config.yaml
n_layer: 12
d_model: 256
n_head: 4
n_kv_head: 4
head_dim: 64
d_mlp: 1024
vocab_size: 4096
activation: "gelu"
norm: "layernorm"
norm_place: "pre"
norm_eps: 1e-06
positions: "alibi"
qk_norm: true
attn_scale: 0.166
bias: "all"
tie_embeddings: true
parallel_block: false
init: "uniform"
init_std_qkv: 0.0227
init_std_o: 0.0
init_std_up: 0.0227
init_std_down: 0.0
optimizer: "adamw"
lr: 0.00158
beta1: 0.9
beta2: 0.98
weight_decay: 0.042
lr_head: 0.0063
warmup_steps: 259
schedule: "wsd"
decay_fraction: 0.839
decay_shape: "linear"
final_lr_fraction: 0.05
batch_tokens: 32768
seq_len: 512
doc_mask: true
z_loss: 0.0001
train_tokens: 329400000
steps: 10053
dataset: "wikipedia_en"
MLP neurons of a small language model. Each row is named by its layer, matrix (up: input weights) and neuron, and shows model dimensions 80-207. Each number is 500 + 40 x the weight over its row's rms, rounded and kept within 0 to 999. Numbers have three digits each.
Before each neuron's rows, "fires after" lists the tokens most often just before its 100 highest values on Wikipedia text that the model never trained on; "fires on" lists the tokens most often at its 100 highest values on Wikipedia text that the model never trained on. A number after a token or word is its count.

fires after: "(" 25, "the " 22, "rem" 6, "was " 5, "sp" 4, "n" 4
fires on: "early " 29, "born " 28, "first " 8, "national " 8, "aining " 6, "ending " 5
L2.up786:422373535493514456505420627566482504536468537545483485439537466561457541502541507525520515477499474493532531525516485588536492567545483553490522457540514556542467534462490520551437532434518515476412513507584523462437518511529542526559473457452540492532446487516454537488544472528463497499520541496474464532472540474474534484480527485460495466490530533429476450506381539565477552478443

fires after: ", " 43, "\n" 20, "S" 16, "\n\n" 6, "g" 4
fires on: "and " 44, "- " 21, ". " 19, "= " 6, "." 5
L2.up277:491471510488403470487525489561484476495566508479456535478480518550445445572495471489546511468413458432519431536515489496488507541556452542566486522507506470434494429566512544477490516509506481469521506538497440451527489439497536492506519500493484428412453548502435570460465499430503491543570468443505488523497497556516483460595497492464497504476495544534517533484483548495450490533534

fires after: "." 41, "|" 20
fires on: "\n\n" 48, ". " 24, "\n" 22
L7.up619:426517536535501508469498469572543459565562477431472587483480542472494474451531468463574543446409455428431526560464471524467561492451540502515514497510494480502507536521467513552495486523449501562465523546530456413493470439488513500519515477484527464512530506503403509442559493458530455497545485560491459390527511501554437481479538457512418506552473495553541508474504428523431517467511

fires after: "| " 35, "- " 16, "\n\n" 6, "==" 6, "\n" 5
fires on: "M" 38, "m" 11, "State " 8, "R" 7, "3 " 4, "Cri" 4
L8.up841:471472560507512436436555456544512431539530491508523557522477500546488511520568510445513494492565436474533529516540569493517501476512404519471503550485553527425570451494546483540504504491543511489482447553497472473503495431507543495530511490548474537476561500499496521418427518502455416503538458488455503448532480480559512492464513464518512530474525559489500458501524452494504548484515

fires after: "\n" 67, "\n\n" 25, "." 6
fires on: "- " 86, "\n\n" 8, "===" 5
L4.up558:522475521518522522482532527587471454484403561474510544483533569594506489421515465477536497468467498494455471530511558564489527510476451624505516509530503463399549602554497505514525474539504465512487479531570418486459528444537577502566532532494508487483536479514394536465468518530533463529464436512529534450503566559553503492464498490466510479499485516538444500473475431489462509452478

fires after: "Pro" 13, "did " 10, "Az" 8, "Ab" 8, "F" 6, "Res" 5
fires on: "not " 14, "er" 12, "t" 10, "d" 10, "rele" 9, "kn" 7
L2.up1019:499484518480473520480500486531484481481446529525490619475462451511546479511465505448519485451553477510543490534543588549497549519399500487500456537539519526494546493471564465465494458486483483467495477524542484520422491514529483541518522468503523530470539491515475486477431505508491498489464473484541484504494476525563475570524549421505455525542503687450455473553517450556438579447472

fires after: "\n" 83
fires on: "- " 70, "| " 14, "(" 8, "\n\n" 5
L2.up409:530455584433543468525456515510534462495483500439422545496580485523503565460410519479603527516488474466486525546563533488491535517508493503453437507513511495456528524515510542504491496534468494558514454512539548394486506475507483524539447389562532523523555445437460576454464457486542425541560526530444540534488548528474451516524542454509515473538488495459532512492509439481444533453423

fires after: "s" 42, "S" 26, "re" 6, "a " 6, "M" 5, "l" 4
fires on: "at" 15, "af" 14, "ex" 7, "total " 6, "al " 4, "ad" 4
L7.up2:548479491500517444422576552457524461535578491542442476503502540522481506453525546554522557503479497449493510532497503553482477559484540517446431547572505524569482565502497557436452500474447433556439448475499449484511512501574486489478470479523531442460496460540535486503481543474490487488482504494549529479501448461522532471519559443512529444539519543472534517582525543507469531455501

fires after: "\n" 97
fires on: "| " 94, "- " 4
L2.up346:539430542520531466540510510551564420477483543490433549497481478550561548399500491473527453500464522479444458578553499528481556463487490471457489545520539506411532513608482523537470500596464504483465508573521532430499455482495504482526525461589486482432536500478483542491493428506456498582524544563489486468507479557502515492545451498497533470542512474516492490451470459483503507513419

fires after: "–" 30, "+" 28, "−" 15, "-" 8
fires on: "1 " 17, "0 " 15, "0" 11, "| " 5, "5" 4, "9" 4
L7.up621:513484455473438546505421501488432456533437482545423584476446445518545507488480434515519527472490504484520460476511532532470560522507559535451489538564468531477534549514499508390501539486467501520540555509500458525484576497497467531478531527493493522493534458572437538509442517523465480512519554555409529569485501495445478502530609429491487426470482556464496541486457436528511550479486

fires after: "the " 19, "one " 14, "in " 7, "sy" 6, "on " 5, "of " 5
fires on: "of " 20, "all " 13, "early " 13, "m" 8, "both " 7, "period " 5
L7.up1015:476395516477522465495494437599501573541509495533482455484523468536510478390612464589483557432434512520505494513487537573478574570492432500518525453479547571561430479502467444432438531494503475494453509522542511498543529497527528550598487374477512522530531451516494526455491433459462439505481474535469498525450493557489522421471472496503455481519503502409515497502504548565537507539500

fires after: "| " 26, "\n" 9, "199" 8, "% " 6, "\n\n" 6
fires on: "9 " 30, "of " 13, "8 " 10, "in " 6, "23 " 4, "| " 4
L8.up819:527433507533543516469563495584483442499576475519493528448455513526544445422501486509607556475497497489445503528497507490501525534535571477496511503462541509480499525473519506513442543477432489465453528535493506489531486513455531604518539497409474501488496522507520501512493482482431389484533480517472464520517503495494480502538585458469509490450596570461513486489474433518439516527472

fires after: "." 47, "\"." 4
fires on: "\n\n" 55, "in " 27, "(" 15
L7.up879:445461590510535554459474480615518549518494509432486471476571481466472427480558527478522524512472500476419450523488472532474562534490526445576496468475529539494482552532540489490451548546396491556456589483583491355530500471510529503543523470456539511482513425490508518473503446516531524602584493580525522507523503510578477424497496466512471525500508467531569466496563482476474523466462

fires after: "." 30, "|" 25
fires on: "\n\n" 38, "\n" 29, ". " 17, ", " 5
L4.up490:483447512493503512498488497625582496534469516510471548529429507525490482421550446476569549479388417458471500590486503527502518529545500500520517516480487510498521504545443493505415497499450466578493519567567426423509492465510530496583522471493468496477524473498428540555495411501464498556544510542520494436483574467580429434504503448518453463514471504489513494469516447456427534505454

fires after: "\n" 36, "| " 18, "201" 17
fires on: "2" 18, "1" 16, "3" 10, "5" 8, "6" 7, "- " 5
L8.up422:508482524492486424522518532602455466522486502403423510442461522577493544541510452459527547519486452517576561497519493535425558469499461498509518501531511528520519497457546531465485574471556500481496502556598511469521464477446504467456521511428422493467505487466516466500501438508477439498555448486477527444471542535553426444527427493525548528545577526528506609503506540520481538512463

fires after: "." 87, ".\"" 6
fires on: "\n\n" 98
L7.up326:446460524494541519454482491582555515499504500413464603443550514514489456444539477446577520499449487502466499566457469516499474508480469543587502514491516540542525547546537485534511479551494521514440525549531493432498483498514473498594552456502555489543498531486419452516535497493534545533603440498582462478459539518543397480492534441526441462549465517527545458441508487503429471438487

fires after: "." 68, ")" 6
fires on: "\n\n" 95, "\n" 5
L2.up917:548415568469555530478480484525493406515412453500447502468484512580587471479506466490533480465469478523569505578508519520502484540440464517527493489507548538425460535499504516496487507478433408538452526510509520436512464415510500533519523490513497459508483516493446543543525405568496499496523440513554533473500536535561463384512445498508494483505463533502544521456487482479515507467387

fires after: "al" 29, "ar" 14, "em" 5, "as" 4, "Al" 4
fires on: "-" 22, "g" 8, "m" 8, "n" 7, "b" 6, "ri" 5
L7.up811:504487533449487425409505460489467493467448434461470481516578484504531538448558471497541464527511509444463522484500502495532527555476433515488476435558468511553524509557509535440500488530485486563489493564499504480551514527473583524533557507472434406436558489541414474537419510472487462514500383594506546554491539488632463573513446509554487468531534548526472528531464479527479509545526

fires after: "| " 31, "- " 28, "Ch" 5, "\n" 4
fires on: "J" 33, "G" 8, "em" 7, "K" 7
L4.up1019:491523527442547461477524484502490425483508471448526499554477436483510487487569484476543503472458395502427571577528507506524536505542468533509497466511472499517498478537504505448501473478517516507478462527478528485489495483506491517523491436539421457445523569479488528436509519528450442477524411484496445411421457546489494539491517456532475481473492575546580514472478476534485552550510

fires after: ". " 39, "\n\n" 30, "sp" 12, "\n" 4
fires on: "In " 49, "On " 16, "ent " 8, "After " 8, "Following " 4, "in " 4
L2.up877:503436527444531487453535503568564483539472495502463510577562472543500502449535553474510466466504496526473454518500440568566525508524493547482479410535480579480469440463423476481492512499499519497438480511499494428545443442547553528580496480430598464535573526486545547539503464502517513562518503498593495467516467478537520495476546500527455520500530522499445520471515531501459492482465

fires after: "–" 10, "200" 10, "199" 9, "197" 8, "; " 8, "192" 5
fires on: "0" 46, "6" 7, "5" 6, "7" 6, "1" 5, "3" 5
L5.up140:592482481503481441516477506600507404497530509445497561526497532555470522442424486448542492504526487511559471538546556562531466482489500547556537459539492466435505500576521538539433458502533483512459507550502472495513522507528478487549551534489463486524557454518535498502470496471444378446457477487472524457479559497556414572455475423416488448597541573489546534470544522520540476504458

fires after: "S" 27, "m" 15, "M" 13, "d" 11, "s" 10, "con" 8
fires on: "ax" 21, "af" 13, "ah" 8, "es" 8, "ver" 6, "av" 5
L7.up115:523479522404529499501460565514540506576579501508491469520517455523532536513446428500606436493479441501472510506495455564501485510518482548480441544555564519519469573529532579504498543504437465493473513524440488496439524519515484462492465425499544379498466535498540483538446491451557538531490487463518498523530503428556407504526462524456464467498568494499534475542514472499466503462489

fires after: "is " 18, "=" 15, "was " 14, ", " 10, "\n" 9, "were " 4
fires on: "the " 58, "\n\n" 15, "- " 7, "The " 7, "| " 6
L7.up292:493414554448543438532520537470456466499572500479484611519547510575536502452437472439509496513476493543455518517483480551520428521489482514474550522520514490454594582530542570526513549540462445457532526548535496501518518463474490459507555474534548473494494413495433518509452409449487548540533505529512555479498477562478491476529531444521593508534505562471513564513562499480503436486379

fires after: "." 60, "|" 16, ")." 4
fires on: "\n\n" 88, ". " 7
L7.up148:461451514543523523479507501553575481555534493435468520425486490500513447432481442473561546521383473424442488563465496562506529524497532473534527537511513476514549563551498477513500515550427487580441535505539441409500529464503535477594536406495512494525533426498476483486559457514505481491547542530501456485470555431578416460487486423444449469525466475518517464494511490512454500474458

fires after: "the " 27, ". " 9, "The " 7, "\n\n" 7, "(" 4
fires on: "first " 42, "This " 12, "- " 6, "by " 5, "is " 5, "born " 5
L2.up913:476454533507471478498523590584493448432558523519501482419472530538482530462495501462483605517440458451496518508511485556522484506583460517477509498612449579548475452530501549506483488450524509480461460537518497465545534517478573559463595494441504495469508488473478540370548564472462476494489546554505475453409537550472533482517516518471456460502512523485554492500463545528462434477472

fires after: "| " 25, "\n" 14, "to " 10, "Mr" 5, "R" 5, "Rus" 4
fires on: "s" 53, "7 " 11, "8 " 7, "7" 4
L8.up150:516487511475515533539538494522455459538473478444494524569519490527528480492526498491580488467527463530403530518526482552547557481545434456516486521505504465537509445537480506431493496511531504479495542465476427420458476483532500466499478542505536480467583483537550511521425411498518516478497531527528466446540495439596490500563431464529449501449493603512493493601542532467518527464506

fires after: "| " 37, ". " 15, ", " 11
fires on: " " 29, "When " 11, "— " 8, "198" 5, "." 5
L5.up558:601436458479456550513541458542540410540469449451486507555449527575459462547474449450539528470430562519460454506553481442510477494478520553460427509501597561544514472458512513536493443466531486432476562555528527480498482538528456546488558558514428523557525499489466530461530482498506524522454545519556401477478491451487539511540470462551468547537535474455503538470543487461463494461507

fires after: "|" 58
fires on: "\n" 58, "and " 16, "or " 12, "by " 10
L2.up1003:476485516553498531475492485563525434464477526444481490455509515527495512441533506479482496516414504494465507603512497519486589549505506475511489504568482498496546471549441511464483514484458507504488579608578431401506534457543534541563541443534512473541551406429473555556509500500476477525503473558531466439413506521519470473502535409557426504464474511487514574489515502464440495473439

fires after: "==" 35, "." 12, "tr" 11, "rem" 8, ":" 4, "res" 4
fires on: "\n\n" 35, "\n" 16, "ain" 15, ". " 11, "ain " 4
L2.up240:497492508477500523553486461545506521470438541552498576480491555539509505456472517487480462509515500504523498547513532522614488533452548488516505475497537525501492458497514512432402524419470460489528571499564497497466508496469518490529503499482480414529508496478465529522488470567472468493546449495537516413449496471500453474524449447498465370499567564512551489473482479523572495488458

fires after: "| " 27, "-" 9, "A" 6, "B" 5, ", " 4, "i " 4
fires on: "0 " 30, "k" 18, "Bar" 8, "| " 8, "K" 7, "1 " 5
L4.up461:541518493545450454545469480569582477492555512456520505455426521518500527416417518452565506539488528506453430502514484483504537511510476583502470505529545497548592589542512516527444519538428488483449545501495463492453492386526607455587535499476530475560576427529424528523523478466476492476486502508498457477490487564500537521468442461457532520471459505524540478462495435481485478459506

fires after: "| " 65, "% " 5, "come " 4
fires on: " " 36, "— " 22, "for " 11, "in " 7
L2.up568:574467452502521496463529483508548525473414462527520496529502513567523469504507525512512528467512513445484501508494513568490536537524519519458517525498519503456421456507438506514508447484564514551480564500498525505503474549595468484616517520445491516598567616483457498526502499474495519454452507450479432501523504461486513580448516403561463432499540591468489551497519570405464507504450

fires after: "|" 98
fires on: "\n" 98
L2.up399:467512515533487527442512450626537406569470531480501515508563488500498499453549470500572491527415495514418492561504467483510578521520513479574496485499584455559489501542520509516496521468445481558480507578540433384473551454543535501519518435544540524489523424526510515503495482516488504518525456545515447400419502487560476420503484432492450484489463506532531496476525487511461489428492

fires after: "\n\n" 48, ". " 16, "\n" 13, "According " 9, "Be" 5
fires on: "In " 54, "to " 11, "fore " 5
L4.up836:513475501530532525451503488507627407589515491462535537470504593575488473445508501477557560455461470494446466496536530505545524493510502499494506463533582488563550537522493477441449490535551501463413498543449463485511460444566509504551551476480476492545450559545478511449504432500474439531504519499534433387500539503578430513424503507479456472483492490508476501491475504478448568526524

fires after: "O" 31, "U" 22, "'" 7
fires on: "." 32, "m" 10, "| " 8, "ak" 5, "C" 5
L7.up755:512505492550513399474453507564515479512582516458442543493488472497452462405544558475509513514485534424566461485508545481574553517563535508559458456502544495464534527581507540497396570451485403471518514496467468456518438477558519444493549535416516413496542446524513589532506419484497452545511555504570475545375480563549470512532435470503505524524500550512501504470537439504540481480460

fires after: "B" 11, "m" 11, "v" 9, "V" 7, "C" 7, "M" 6
fires on: "at" 20, "or" 12, "ot" 9, "et" 7, "ig" 5
L8.up254:463497519525526446515530458568528475446536490450421516453562501486531482490467514504534531509493461482506542525523527480564531498488506573560460519577494545507489495512403498484443515480482477519465485548474475470440434561538522509471542462537486493448532467493475501491516453429508497485504495601497564575517573547502520450496455474538434555553500542533566520462554472495525480581533

fires after: "|" 39, "|---|---|---|---|" 11, "==" 10, "|---|---|---|---|---|" 9, ":" 8, "\n" 5
fires on: "\n" 72, "\n\n" 15, ": " 8, "- " 5
L7.up385:439435529530535518419531508568520484565464414459482569446498482509455491440556426481507566498444466419492525571456496508516487494503559513566529454505485506515465471560502435495520493497499525538448479556512478483501474461497507481533540500493475428519499527481447558506535462464518454500587464514514556529479553531505432487472506486437489492527496531519573501446548492509473511466471

fires after: "." 50, "— " 13, "+" 5
fires on: "| " 18, "1 " 17, "0 " 15, "4 " 9, "2 " 9, "; " 5
L5.up578:574500503506453421562433549488428493550478457432504504556445472510519493511412551479502566520456514481475428445512566508427532540479525570498439558500500531418523490479486526486546452512573501580504500556507464503496521466505502497500507522495524470531494475531512539558501514532462541560428576478434455424470536497475526530483564437504492499556578536471512440523484564483482537469550

fires after: "0 " 32, "1 " 18, "— " 9, " " 8, "3 " 7, "2 " 6
fires on: "| " 93, "to " 4
L2.up301:450506500512495422486462462530466470440507532498530561543511459516486517528534493482508465516427535475455467517534475497553615470512516531510489544507491468470523542562518470454477479525479533467496455559476436488521530445455637503611536466484539532569529394508510532483496444449490534558536501485467478457486441509518498493580466457508460497438446494482477514513527523540388506544540

fires after: "al" 29, "to " 20, "on " 9, "On " 8, "Al" 7
fires on: "-" 47, "the " 37, "leg" 4
L7.up311:533471514409516505525439537496487523497467520475510470480531546548498567579458486521567540455419480484549532537509495506536470457546408481536530412509578503528516559456453524461518549502514506547479474536475459482453574507546498450536529466484502439376545449591489513531452466549480485488515490524568496490433473495594447504561529497572486485519512533459462532488502464494485536476462

fires after: "\n\n" 50, "\n" 6
fires on: "== " 41, "between " 22, "both " 14, "=== " 7, "| " 5
L2.up161:481470465468513518531609510594481423545547493521490472480508484506500514481518603475557517488370465474457519570553566485528499530469517484512548515509468583467505426552527451476542512531503508470487527522523529391469505558447451504519487484535522528453496521541475551502474456490485466498460499483462554527539459469525492501493523530451552496540516495443536530534560517502515466515452

fires after: "G" 37, "Phil" 9, "V" 6, "E" 6, "J" 5
fires on: "ood" 37, "adel" 8, "ide" 7, "the" 4
L2.up496:454485609477558512487540521469540530544480442487458490524587527503467575528492525504490571458441401524502505510525540505513538475480443474500464462461487491445551530528475547513500481499475421485527449469558436480495532523581532527487492516573533554470497457420529554465505482523549473541525539483495491519418484492522442471494475521501539486382484483470499446520498459447487516508471

fires after: "\n" 65, "b" 9
fires on: "- " 63, "ai" 9, "| " 8, "a " 6, "e" 6
L5.up866:565468503457475503558471505435545535499518443492470509489541448540540480480477442508562516488510386470515520571523488524467497440446495476521438479488484533462551506490482568503502425553520485485530488487517507456533494513536466581588494513505534450457566463486458578460490515438534426541576497514488585425499556469477478506470505410530532448507447501450532523577500504547410546457480

fires after: "al" 28, "Al" 12, "H" 9, "A" 9, "a " 4
fires on: "-" 33, "bu" 8, "| " 8, "ab" 7, "(" 6, "ag" 4
L8.up202:445466494465517532551497519509487521522520555489483487512560520512479492418502542472487475446422549528506568552546565510541504544519438448548528452472494530576520549574524522515485551457421469478495514483465531445473630526588508400498471465482543419447546448582538504480450488557536504497487463525466480419524461523529515497500414505510512502491531582505546593514531461530486547532490

fires after: "E" 19, "S" 13, "C" 11, "P" 10, "O" 8, "A" 8
fires on: "D" 18, "M" 12, "C" 9, "F" 7, "S" 7, "R" 6
L4.up279:545491532503514422453559522468527422568460549463539468481536485512442523560520519428571530459502439449492457460559534538512507483538410535539476468507505475534582488503489490458516529525453488575503463507492486541454526533566465503500553433559528423471489530522518437543401506499539472488524438490504529556439493480551530462497500489460589499462397529510450482544428474533465628532526

fires after: "S" 12, "N" 9, "P" 9, "E" 8, "C" 7, "W" 7
fires on: "F" 11, "W" 11, "Z" 8, "P" 8, "M" 7, "A" 7
L4.up389:550532539519468500393537486452482386554539516470508475511459516491492527524506521420510517467486473466510490449552548484454463521503507580509476465513474497507596526505503486539496471508492498501477449532477502566567558572524490525459519465547456482459550546563467470544471565497473469407513464416471504538437479444538538462483510491439564504396480479525491524442480456549484580552519

fires after: "al" 32, "s" 13, "vol" 4, "con" 4, "af" 4
fires on: "-" 20, "un" 19, "ong" 10, "an" 8
L7.up486:503490457458500495497502484493535523531491517531522508510525479522448562447502507463508517523479463469508452511525510474558459532505503433486436402571491498574504548464527503490487571527496511515452474505511443505506581419463534495485524483422460506595541465539519520560467566451543522534504396456599470398434529463533464529519545522575501468496532514493524577522453474543539597522500

fires after: "|" 43, "." 42
fires on: "\n\n" 72, "\n" 21
L7.up433:459433566500504534492477536532539451523470472405467569415527508508531453440500453463578556511426369426478561539478455554492423537495540605519435473512497522520503538537491484498475505527499516574481524545576513432522512528504501560580571507495455455481544573430433547481503528537483486529549496500494498424529542503571427480452523428459510468528480464521515497461513452552443576487456

fires after: "1" 20, "0" 10, "3" 9, "9" 9, "4" 8
fires on: "–" 62, "to " 11, "-" 7
L7.up808:493526551486544477567517526515535480478563521528477587548487506492490521428509521475478563521507522476483420463539509555495516543495484525461519416457487537465515489483516570479457524468453530393491482489438444502551466463523510537614482459500436551422534487442517491417515504512463436553540543571421479460507481527493483502489507471505502490500490469498522532494451461504466504514511

fires after: "al" 20, "re" 17, "Al" 6, "to " 6, "S" 5
fires on: "re" 27, "ong" 10, "li" 9, "g" 6, "-" 6
L8.up594:485474522470523551502532534480527519518510506451521511426497526517462516469457529480530531512520491428469544577507522615573450544474534504495432470579488486459506490443544584474491549497523450476459514465465447514497569482505556512500509496410547563551505466562491513439444506498566476542460489482546481507522538505552510544524505498446478529479432592509472492588436474512507530450490

fires after: "|" 52, ")" 10, "." 4
fires on: "\n\n" 86, "by " 8
L7.up502:477445512511555513483494501594533517452511519549502553518545487571531486514580431494596519535407460514475517565486472506526489529466489428628500486487488470527459498564514501525353570532421487515489543520501471466553476479537532536511506454498503445498524501463449473519499411498487508546520482490470487504460469499544427519531479543451455478519483534508505481474473549496462497471517

fires after: "University " 16, "istry " 11, "Court " 9, "Department " 8, "Institute " 7
fires on: "of " 96
L2.up982:522468458480467486494488532500462493498472413499485463465471509519461484491512473513594551470416484439483517530515557497494552478504526509556488455533524495461557530537493486477500491523496506526496479549528512480521525456575481501511485456566517457530474457541505534555488482408503493458540492512540559545484585495543430377472481521502498523478501506479435509478513471457401578516511

fires after: ", " 28, "was " 13, "of " 8, "and " 8, "'" 5, "is " 5
fires on: "a " 39, "the " 30, "-" 7, "s " 5, "and " 4
L8.up279:445459544454531437537478559465555452473534441491502537495517565572503492444551440503541535552572439464496519513474490478536524442559468517525471482552515478517466544531531586539479508481539428551456531481523516519539492445504579460511540508454502422445546443533475500540489518453502534464525477489479487498476557525533501504500448478455485453533553516484532536466559486555455492450466

fires after: "." 65, "|" 23
fires on: "\n\n" 92, "\n" 4
L7.up92:452531482484517524504596553566560511534548470483445555468505486471583488442556463493536526479414492444500504548478510540434488496527549512522481508480484522533448553563509509518453502512483492553442543500546504451486542496553508500531475477464545445475541512500428519515511460463523484574549516535556420478492539499513443465486540436411442443529490477502523483493493459514430471493417

fires after: "S" 24, "United " 17, "F" 5, "h" 4
fires on: ". " 36, "States " 17, "ist " 8, "ederal " 8, "th " 6, "al " 4
L2.up81:510483531471466475555528543516527440568489485497445554525492529532408478540456503463524536465491453476525463524509591507540483523552435533512525502524504518431550474443555517490536507498475408522485483525536486454489521432530486536537555497483565468508488524525527525467460511550487399467497527475493518496383515554506507482515567454458522486487520524470468471554469499507452501502514

fires after: "1" 14, "5" 12, "3" 9, "2" 8, "4" 7
fires on: "–" 67, "U" 4
L8.up701:496499544493512376481546551566566437472519522513490503518504499505509546496495462526542510485481454506465473509542496519535563440502535503530521526518539452446550543463550546497525533496437491483477536510533437500459479514465516528564489460473528551482461455408464539513552505493527482500464464532505454430501499467514463511484522452447519469508506557463516613486502384541419475506513

fires after: "the " 31, "one " 22, "College " 4, "School " 4
fires on: "of " 45, "syn" 11, "per" 5, "in" 4, "or" 4
L5.up793:505483517505529471501530532601469535439572436529500443487468528519485508492550512544482598499474471470509490488540545526453555499553446483546433467491469516435514494594479540444531478529549440507490498446539536436485500455484494528455501475522500458476476479476501529514522452420533504491514462560540518499400551496495507483448523451451509476509505451476525534578525543468512569475459

fires after: ", " 60, "in " 4
fires on: "which " 46, "and " 32, "with " 12, "who " 6
L8.up873:525408508489511415502555529495504443495504555508520480545466548623477568520466488480513477518504499518514524508470474487447419485511483567515470479456546517460438497456460524508456504543519456412427475513465440485552430424481425462443534500439492528433520410457470515536445485521487579569570526458574475519544519473480491491542397490521513497553485563397452502473518489534464486555562

fires after: "Pro" 11, "N" 9, "Ab" 9, "ed " 9, "self" 9, "Cal" 5
fires on: "to " 13, "t" 11, "-" 10, "d" 8, "g" 6, "art" 5
L2.up526:517509499418433458595465608550531490443489532450484491521465489488474499532434435511580539532521484483503533533517538513484504513494481496461457490508576481508535491460495497455480546528528455468509496514487470472508561437513491483493521482471498431448505544530498528475502541532525475540513446474481475467405499565546424463523568488531470518478589611494439465575458441528452551583523

fires after: "V" 24, "M" 13, "v" 12, "c" 8, "O" 7, "Ad" 5
fires on: "m" 29, "om" 9, "or" 8, "M" 6, "is" 6
L7.up753:541511529496473486500477558522469491500469489442432504477518515481537477519517519539530518441513465449505475483573598499540441464534429549430470550548560546517467512546502505467449473501525469521525458508487484465519424485478538617510523436504443425517603483517424525475462502516556435491504492575461490528518519498519543443490441470471489490490492530518498490458472434482486504579491

fires after: "A" 17, "S" 16, "P" 13, "| " 7, "the " 6, "E" 5
fires on: "National " 16, "bu" 10, "ur" 10, "ank" 5, "Party " 5, "con" 5
L4.up585:523499485484547488504511511486518450494543466489505522531455480488456450501492523467537449454523513455432495453514525545481527543550503564543476501600497504549543539586456519534529530484526489495451529468465542509410554462535511473534516432541512469538437456509517473519440467467519551484547562463488485487439589499567540565466508453438545491439507561466549447529548445501451524526459

fires after: "is " 39, "=" 19, "was " 10, "as " 7, ", " 4, "became " 4
fires on: "a " 34, "an " 31, "\n\n" 19, "the " 7, "\n  " 5
L4.up527:544481560561508461444443511471536505458579420455464525448530530513543548451442406541538473492421434498511572516516526556554476519509427505518541514577567570511539551519478545476497598490461505515445541523495488484496522490493580593510554516431517463514582513497515496557453507507482502537519447526528517486420566500507483483569462497498449457457520502460481496493474503545533466427504

fires after: "|" 66, "\n" 21
fires on: "\n" 66, "- " 21, "were " 6
L4.up687:485496469529502543485476490618631449508507514468509498504454556527482483439573477474526492532461461490481501540490484571494536506518504589531506523528474519528542454545485510474459532510477493598483489562534421416554513403471532491554533428534519496505510459450487567488534484480504465500588439565470510437456554527554449445485510466441425481481480477507499504452523455514387526423471

fires after: "| " 53, "0" 16, "; " 15
fires on: "— " 25, " " 24, "; " 18, "0" 15, "0 " 4, "| " 4
L5.up419:540503462474462552590438422535585413564486530423475475504448523560465544510461434430546553497470554461561458468523480510518446434491434542550452472503490534483504472451479455546503512522480468490458529513506498460558503493560455517529536518525486456517527485513531545453495459526435463529567524509568448517463543513492494557481513479500403512516447470476545480524534526528468488508542

fires after: "0 " 20, "1 " 14, "5 " 9, "6 " 6, "4 " 6
fires on: "| " 88, "(" 9
L2.up793:489489520536510519531464481523499459498469544455447484455479499514508472413500478478487508514386509491465482550507477495530531507499528478592505500529511498501561500529476461488428551515425490492510590608570423441561541429573564507573554422528526485538518428507530545495516480474443509583504527561529503442506518482527496408535523433519493495503457490483526544468501481516423467472508